Part of a small language model's weights: MLP 384 SwiGLU, a variant of Adam for these matrices.
MLP neurons of a small language model. Each row is named by its layer, matrix (gate and up: input weights) and neuron, and shows model dimensions 48-175. Each number is 200 + 20 x the weight over its row's rms, rounded and kept within 0 to 999. A neuron's up and down rows have the sign that makes its largest values positive.
Before each neuron's rows, "fires after" lists the tokens most often just before its 100 highest values on Wikipedia text that the model never trained on.

fires after: "\n", " ", "-"
L5.gate244,219,177,214,194,187,203,213,212,199,182,187,194,203,185,171,208,219,174,179,190,170,195,184,191,211,238,180,180,234,216,208,209,183,167,201,146,213,198,205,201,200,168,199,198,192,232,197,216,181,163,205,200,197,174,192,198,226,250,178,188,213,221,190,194,200,206,168,212,171,183,196,164,226,190,204,206,223,236,212,178,191,207,202,224,208,191,200,148,195,191,192,178,213,207,215,176,196,190,192,173,178,226,194,206,201,189,200,205,198,188,192,211,212,209,235,238,186,213,207,188,220,183,224,230,193,192,206,223
L5.up244,214,191,215,197,175,226,177,203,170,188,216,226,208,213,201,214,215,163,210,145,178,164,215,227,186,179,197,164,231,195,143,192,190,176,200,201,176,204,172,176,178,183,189,242,225,213,187,184,179,193,245,192,183,198,201,214,219,204,200,179,195,221,202,210,169,215,203,188,191,205,193,189,175,191,201,185,245,194,227,229,193,224,209,199,176,167,219,221,231,199,205,174,184,194,223,212,155,213,168,171,225,206,180,191,198,178,169,219,201,188,166,183,221,159,197,210,184,240,195,163,203,195,212,206,193,202,185,201

fires after: "\n\n", " \"", " (", "\n"
L5.gate277,196,202,232,175,238,199,223,187,226,201,248,214,213,200,221,207,245,221,194,187,220,226,183,218,202,169,177,154,226,217,195,186,214,215,191,206,172,219,222,181,215,225,170,211,199,225,179,192,179,214,172,248,184,219,199,247,184,209,195,191,213,213,216,168,176,203,185,183,208,231,210,172,221,190,223,207,205,191,190,217,208,231,196,162,208,161,195,205,222,171,184,188,161,206,206,245,238,204,221,208,193,209,180,193,185,190,202,186,207,216,199,177,191,211,217,214,196,212,223,202,163,195,177,174,191,228,183,182
L5.up277,224,209,186,186,187,214,209,212,227,221,193,158,215,200,190,183,204,199,174,176,219,209,246,232,204,212,214,207,198,185,195,194,196,240,211,176,199,188,222,205,185,219,148,198,183,202,249,167,184,218,176,210,222,196,239,218,204,206,187,201,211,193,176,240,161,226,211,184,189,218,219,185,180,212,222,185,213,237,185,208,204,222,215,212,265,199,251,203,216,236,173,202,189,206,212,187,187,225,193,231,215,202,196,218,178,208,197,178,193,193,196,201,172,201,203,196,181,196,208,218,209,219,212,247,193,200,209,181

fires after: " M", " m", "N", " No", "M"
L12.gate282,196,207,173,211,170,176,211,174,221,210,206,195,228,206,208,186,194,168,199,187,188,200,199,211,203,192,164,200,167,177,226,216,186,201,226,216,206,224,184,208,198,181,198,183,175,205,184,189,163,177,180,179,187,225,175,153,202,197,204,208,176,237,189,201,210,203,205,183,178,196,191,170,196,224,188,228,211,186,213,201,190,243,178,230,190,165,210,201,215,199,159,218,170,187,200,191,234,168,216,178,191,172,186,201,185,218,216,164,182,171,177,229,204,181,180,193,179,197,183,233,215,193,253,224,204,206,190,193
L12.up282,206,242,206,201,190,242,165,191,213,184,186,196,186,262,195,194,179,209,205,197,204,222,183,210,243,181,202,187,172,224,199,161,187,201,187,192,189,201,205,180,213,178,179,220,213,186,188,197,210,181,217,160,212,207,170,169,172,163,234,212,181,224,202,185,195,226,176,190,193,210,199,185,207,193,209,204,204,230,234,192,190,198,195,232,183,187,210,240,196,213,195,222,205,189,203,198,190,184,208,240,178,209,185,230,178,215,212,174,210,191,197,197,210,211,216,170,202,222,238,198,207,201,197,228,195,221,211,235

fires after: " m", " M", " me", " occ"
L11.gate185,207,193,206,204,185,201,207,177,185,201,243,179,220,186,177,193,172,229,217,196,138,199,191,227,184,190,200,229,226,224,234,228,216,213,207,214,197,198,209,204,203,198,189,182,210,185,215,209,165,175,203,208,195,228,172,176,223,209,172,200,183,186,220,167,203,225,210,169,185,206,187,178,202,215,179,213,180,183,172,193,220,234,186,225,216,212,197,243,208,234,181,173,174,153,190,196,220,169,207,228,206,206,200,204,174,196,226,233,184,219,198,193,173,196,207,201,196,191,166,215,190,210,205,222,212,230,215,193
L11.up185,218,236,178,192,246,227,220,186,196,202,161,182,206,213,220,178,206,184,226,203,164,168,175,209,231,204,180,191,177,189,207,224,219,200,216,254,184,209,214,145,215,203,196,178,200,186,205,183,183,198,199,177,184,201,224,207,183,204,179,190,219,231,200,188,183,206,186,209,187,240,198,190,206,197,201,226,196,224,181,219,188,222,211,202,177,195,195,239,195,202,191,209,201,190,214,184,181,213,202,184,220,194,175,244,237,232,213,214,220,200,200,222,215,196,216,202,182,200,185,201,202,209,154,204,189,226,189,151

fires after: "r", " str", " r", " occ", " J", " qu"
L9.gate273,177,201,224,205,209,202,188,168,186,164,202,215,186,184,189,211,224,241,181,198,190,208,203,205,215,192,222,217,187,172,193,166,197,200,177,208,191,181,200,208,202,173,185,203,199,189,241,208,185,209,216,177,221,175,207,201,204,196,219,184,223,239,210,211,199,200,216,185,195,223,174,185,204,207,205,189,183,224,217,195,237,247,176,217,209,211,221,208,147,168,165,179,220,170,192,216,180,191,186,190,205,203,202,246,209,209,210,195,189,246,158,203,208,228,204,227,193,228,219,195,176,238,197,195,203,270,217,180
L9.up273,209,206,188,224,168,202,185,220,187,186,203,180,217,215,202,186,165,210,244,206,202,187,210,208,191,174,204,204,169,210,196,189,181,195,183,208,221,192,210,192,253,195,193,189,242,201,204,193,191,192,210,178,195,218,212,187,198,214,200,196,194,216,220,204,210,182,251,230,174,204,159,206,166,216,228,229,168,212,166,181,204,183,175,172,194,233,200,226,205,189,224,237,207,201,200,180,203,222,187,175,216,186,222,217,175,191,209,196,187,197,191,215,215,204,199,206,178,212,233,211,214,225,244,195,207,167,204,206

fires after: " (", ",", "S", "\n", "\n\n", " E"
L5.gate354,217,167,205,206,182,204,217,208,202,192,199,219,203,159,183,199,218,211,215,194,232,200,203,152,203,218,173,161,212,191,209,181,226,149,190,229,179,266,184,201,162,204,215,206,208,188,191,240,215,191,173,193,176,206,215,191,230,214,190,211,223,223,212,204,233,216,192,181,157,204,204,146,213,186,215,195,187,201,195,227,192,195,198,184,192,166,179,191,222,191,191,196,174,215,219,198,221,220,186,193,188,209,201,203,189,232,188,204,210,205,231,185,213,227,166,207,188,204,189,184,191,183,181,175,215,203,151,213
L5.up354,208,203,232,171,186,205,208,212,238,203,213,246,195,221,141,182,175,205,195,202,181,204,209,201,162,212,207,207,225,181,207,193,216,217,245,217,195,232,204,199,173,232,192,145,206,183,197,152,218,201,200,192,205,206,231,202,198,208,200,230,186,200,205,227,208,238,208,260,192,198,194,197,184,217,219,227,181,207,188,199,201,206,217,171,223,181,216,167,194,175,207,203,180,196,213,233,229,168,185,234,173,229,164,193,205,192,213,193,201,210,177,227,210,202,193,197,192,211,230,238,195,191,220,196,206,194,201,186

fires after: " \"", "\n\n", "A", "\n", "==", "==="
L6.gate226,189,195,224,191,214,187,200,207,207,193,253,198,193,214,200,196,185,206,238,173,183,194,211,205,189,207,167,183,234,187,193,183,192,153,200,188,190,209,148,203,197,187,189,183,226,186,192,205,177,199,166,223,198,192,183,206,230,243,195,227,195,194,211,191,180,223,171,182,185,196,238,164,244,163,186,200,220,202,217,239,212,168,190,186,201,180,191,192,192,163,200,197,182,176,203,206,208,183,182,192,194,202,176,187,186,233,178,172,177,206,236,183,198,176,229,206,192,185,212,179,184,188,199,214,246,223,195,205
L6.up226,176,209,221,200,214,179,167,208,190,215,224,199,198,215,207,198,210,201,198,193,235,165,199,234,215,221,205,168,214,150,183,188,186,228,213,209,154,206,173,159,197,220,189,188,200,177,161,207,200,215,196,189,202,181,198,235,217,196,196,192,231,202,198,171,187,193,193,233,198,225,193,196,198,174,203,193,233,178,228,208,195,193,204,196,161,227,193,242,196,189,242,177,174,229,205,224,209,179,189,206,205,195,194,176,195,190,198,169,208,201,189,177,196,167,196,194,177,201,197,193,239,160,203,191,205,172,175,200

fires after: " (", ".", " \"", "\n\n", "-", "/"
L11.gate372,179,218,223,203,216,194,212,212,185,206,202,218,239,197,216,200,246,193,202,233,195,181,194,201,192,189,190,185,199,204,205,209,203,201,198,201,202,241,197,192,215,196,195,207,210,180,210,225,184,189,176,220,200,174,169,180,176,240,172,157,246,192,238,198,190,197,160,181,229,190,235,175,219,210,189,183,179,185,184,217,213,238,199,207,172,218,216,186,166,200,228,180,186,180,212,199,199,180,198,243,194,198,206,223,195,213,183,221,202,219,235,180,212,188,208,228,154,208,174,186,167,198,187,213,221,201,210,246
L11.up372,194,203,230,225,204,218,205,184,212,201,215,203,191,229,179,170,192,209,226,219,200,196,177,220,215,182,215,223,187,186,171,186,198,203,193,201,179,202,182,202,221,218,174,173,189,222,169,176,226,205,165,233,210,219,194,187,165,188,229,195,189,210,221,194,209,203,172,230,218,199,183,191,151,210,198,239,213,195,205,205,217,210,205,196,202,210,201,207,195,160,206,190,154,212,200,202,221,188,196,180,195,184,203,172,200,215,197,191,213,197,203,193,174,165,165,172,196,175,202,241,187,149,174,180,204,167,203,202

fires after: "\n", " c", "S", "andidate", "out"
L12.gate357,176,190,180,220,180,157,207,231,209,175,214,252,177,194,187,232,204,186,150,236,178,227,209,175,183,210,176,161,215,206,197,207,206,211,192,212,187,256,215,195,196,159,188,172,200,235,216,197,210,226,189,232,207,207,181,219,188,205,184,199,181,222,198,223,207,190,202,186,198,162,217,172,244,222,174,189,215,193,191,216,238,198,197,190,160,175,205,216,195,202,179,195,194,180,211,191,208,199,164,215,211,204,207,199,194,190,202,189,243,227,195,204,181,218,201,177,191,192,180,211,179,205,235,193,204,204,199,193
L12.up357,215,201,194,194,175,171,177,234,199,187,178,240,192,186,182,215,187,165,158,197,163,192,207,176,173,185,204,189,167,170,238,182,227,196,212,193,167,222,186,184,209,204,159,201,194,189,170,185,206,177,176,193,218,192,183,181,201,232,201,187,209,191,191,181,223,206,175,212,227,156,168,212,185,192,205,193,183,178,249,211,198,220,198,193,187,180,212,216,190,195,214,173,156,191,162,220,194,225,215,189,151,187,178,196,192,192,235,206,216,204,211,198,210,179,185,207,167,192,192,196,188,203,212,206,220,156,223,226

fires after: "\n\n", " (", "-", ",", " \"", "\n"
L11.gate112,157,180,226,207,212,163,219,210,193,200,200,217,197,184,188,243,211,176,190,241,187,190,205,202,210,184,206,179,199,201,203,198,187,194,202,208,193,210,221,204,158,192,200,155,191,205,206,212,210,205,170,190,202,228,199,206,240,221,224,178,191,199,198,194,177,196,149,178,175,212,195,184,217,199,210,215,197,194,199,225,177,232,191,169,232,163,221,178,198,160,211,256,177,193,171,191,168,201,191,224,149,231,207,219,216,194,205,172,214,175,207,196,197,205,200,202,169,193,192,240,235,188,195,198,186,232,204,202
L11.up112,170,201,189,166,233,196,249,250,215,199,217,228,178,209,196,199,198,190,178,225,214,217,219,198,236,179,199,193,200,202,235,185,222,223,211,219,201,234,225,215,206,210,214,172,198,202,190,176,183,252,202,201,172,196,195,191,201,217,219,174,172,189,213,197,201,221,215,205,197,205,178,194,188,215,191,198,183,185,187,221,190,236,205,164,242,161,206,218,184,212,197,230,158,182,197,199,173,203,207,217,195,227,170,194,209,198,220,213,231,183,217,199,232,198,209,222,189,240,195,210,214,163,192,216,191,237,189,182

fires after: "r", "S", " J", " Br", " |", " K"
L12.gate339,201,195,226,182,237,208,196,204,202,194,154,242,203,180,171,190,229,222,189,167,209,197,196,200,232,193,242,180,226,189,200,219,244,194,195,211,186,231,219,226,210,204,168,228,178,217,190,192,179,192,229,183,187,203,210,192,196,226,204,211,259,213,194,219,220,219,198,190,157,187,185,186,214,201,172,212,184,168,236,224,230,206,181,216,188,159,220,203,177,203,210,183,201,177,189,221,199,170,219,189,224,206,183,218,200,203,185,208,201,222,199,183,183,185,235,232,172,173,208,183,154,198,165,194,196,202,186,232
L12.up339,193,218,156,184,215,190,202,215,178,197,209,188,200,176,189,219,209,191,184,157,219,187,183,178,181,171,206,208,182,221,243,174,198,214,196,202,212,207,179,204,195,241,226,232,211,214,234,191,200,184,235,168,236,190,169,212,198,160,186,189,232,196,203,218,191,208,239,259,181,232,199,192,227,199,210,187,179,212,204,203,182,182,200,217,184,246,214,220,183,162,207,161,183,182,202,210,202,196,208,216,230,185,176,221,173,210,190,185,207,173,160,150,198,221,236,201,183,194,213,186,203,232,183,192,173,224,191,197

fires after: " ", "\n", "\n\n", "9"
L13.gate379,208,197,185,196,171,206,208,171,199,228,209,184,182,157,141,231,156,192,204,213,193,185,206,174,199,182,173,193,206,192,253,202,148,166,186,210,203,203,213,241,219,172,197,182,214,160,215,207,221,189,157,207,206,162,184,238,218,204,215,178,193,198,194,223,199,193,222,199,170,216,220,175,214,179,174,187,198,212,195,193,215,174,174,180,242,222,196,154,175,209,182,218,207,189,224,202,207,181,176,199,168,209,166,197,220,168,226,177,200,178,185,177,195,202,206,200,188,227,157,220,210,213,218,201,180,192,223,200
L13.up379,195,204,214,193,191,205,164,223,185,227,195,218,214,213,200,212,210,217,189,196,226,201,212,193,224,176,203,204,196,173,169,192,214,210,205,173,171,177,176,181,196,221,207,180,199,206,195,195,191,201,200,191,217,188,207,193,171,210,210,195,252,183,212,212,182,204,203,203,190,192,234,219,179,167,209,175,231,190,202,182,178,216,193,172,148,236,176,203,224,216,217,216,191,206,188,211,197,223,234,186,222,204,199,229,226,191,175,186,242,180,224,173,217,168,233,187,193,230,192,182,223,184,182,231,235,198,158,204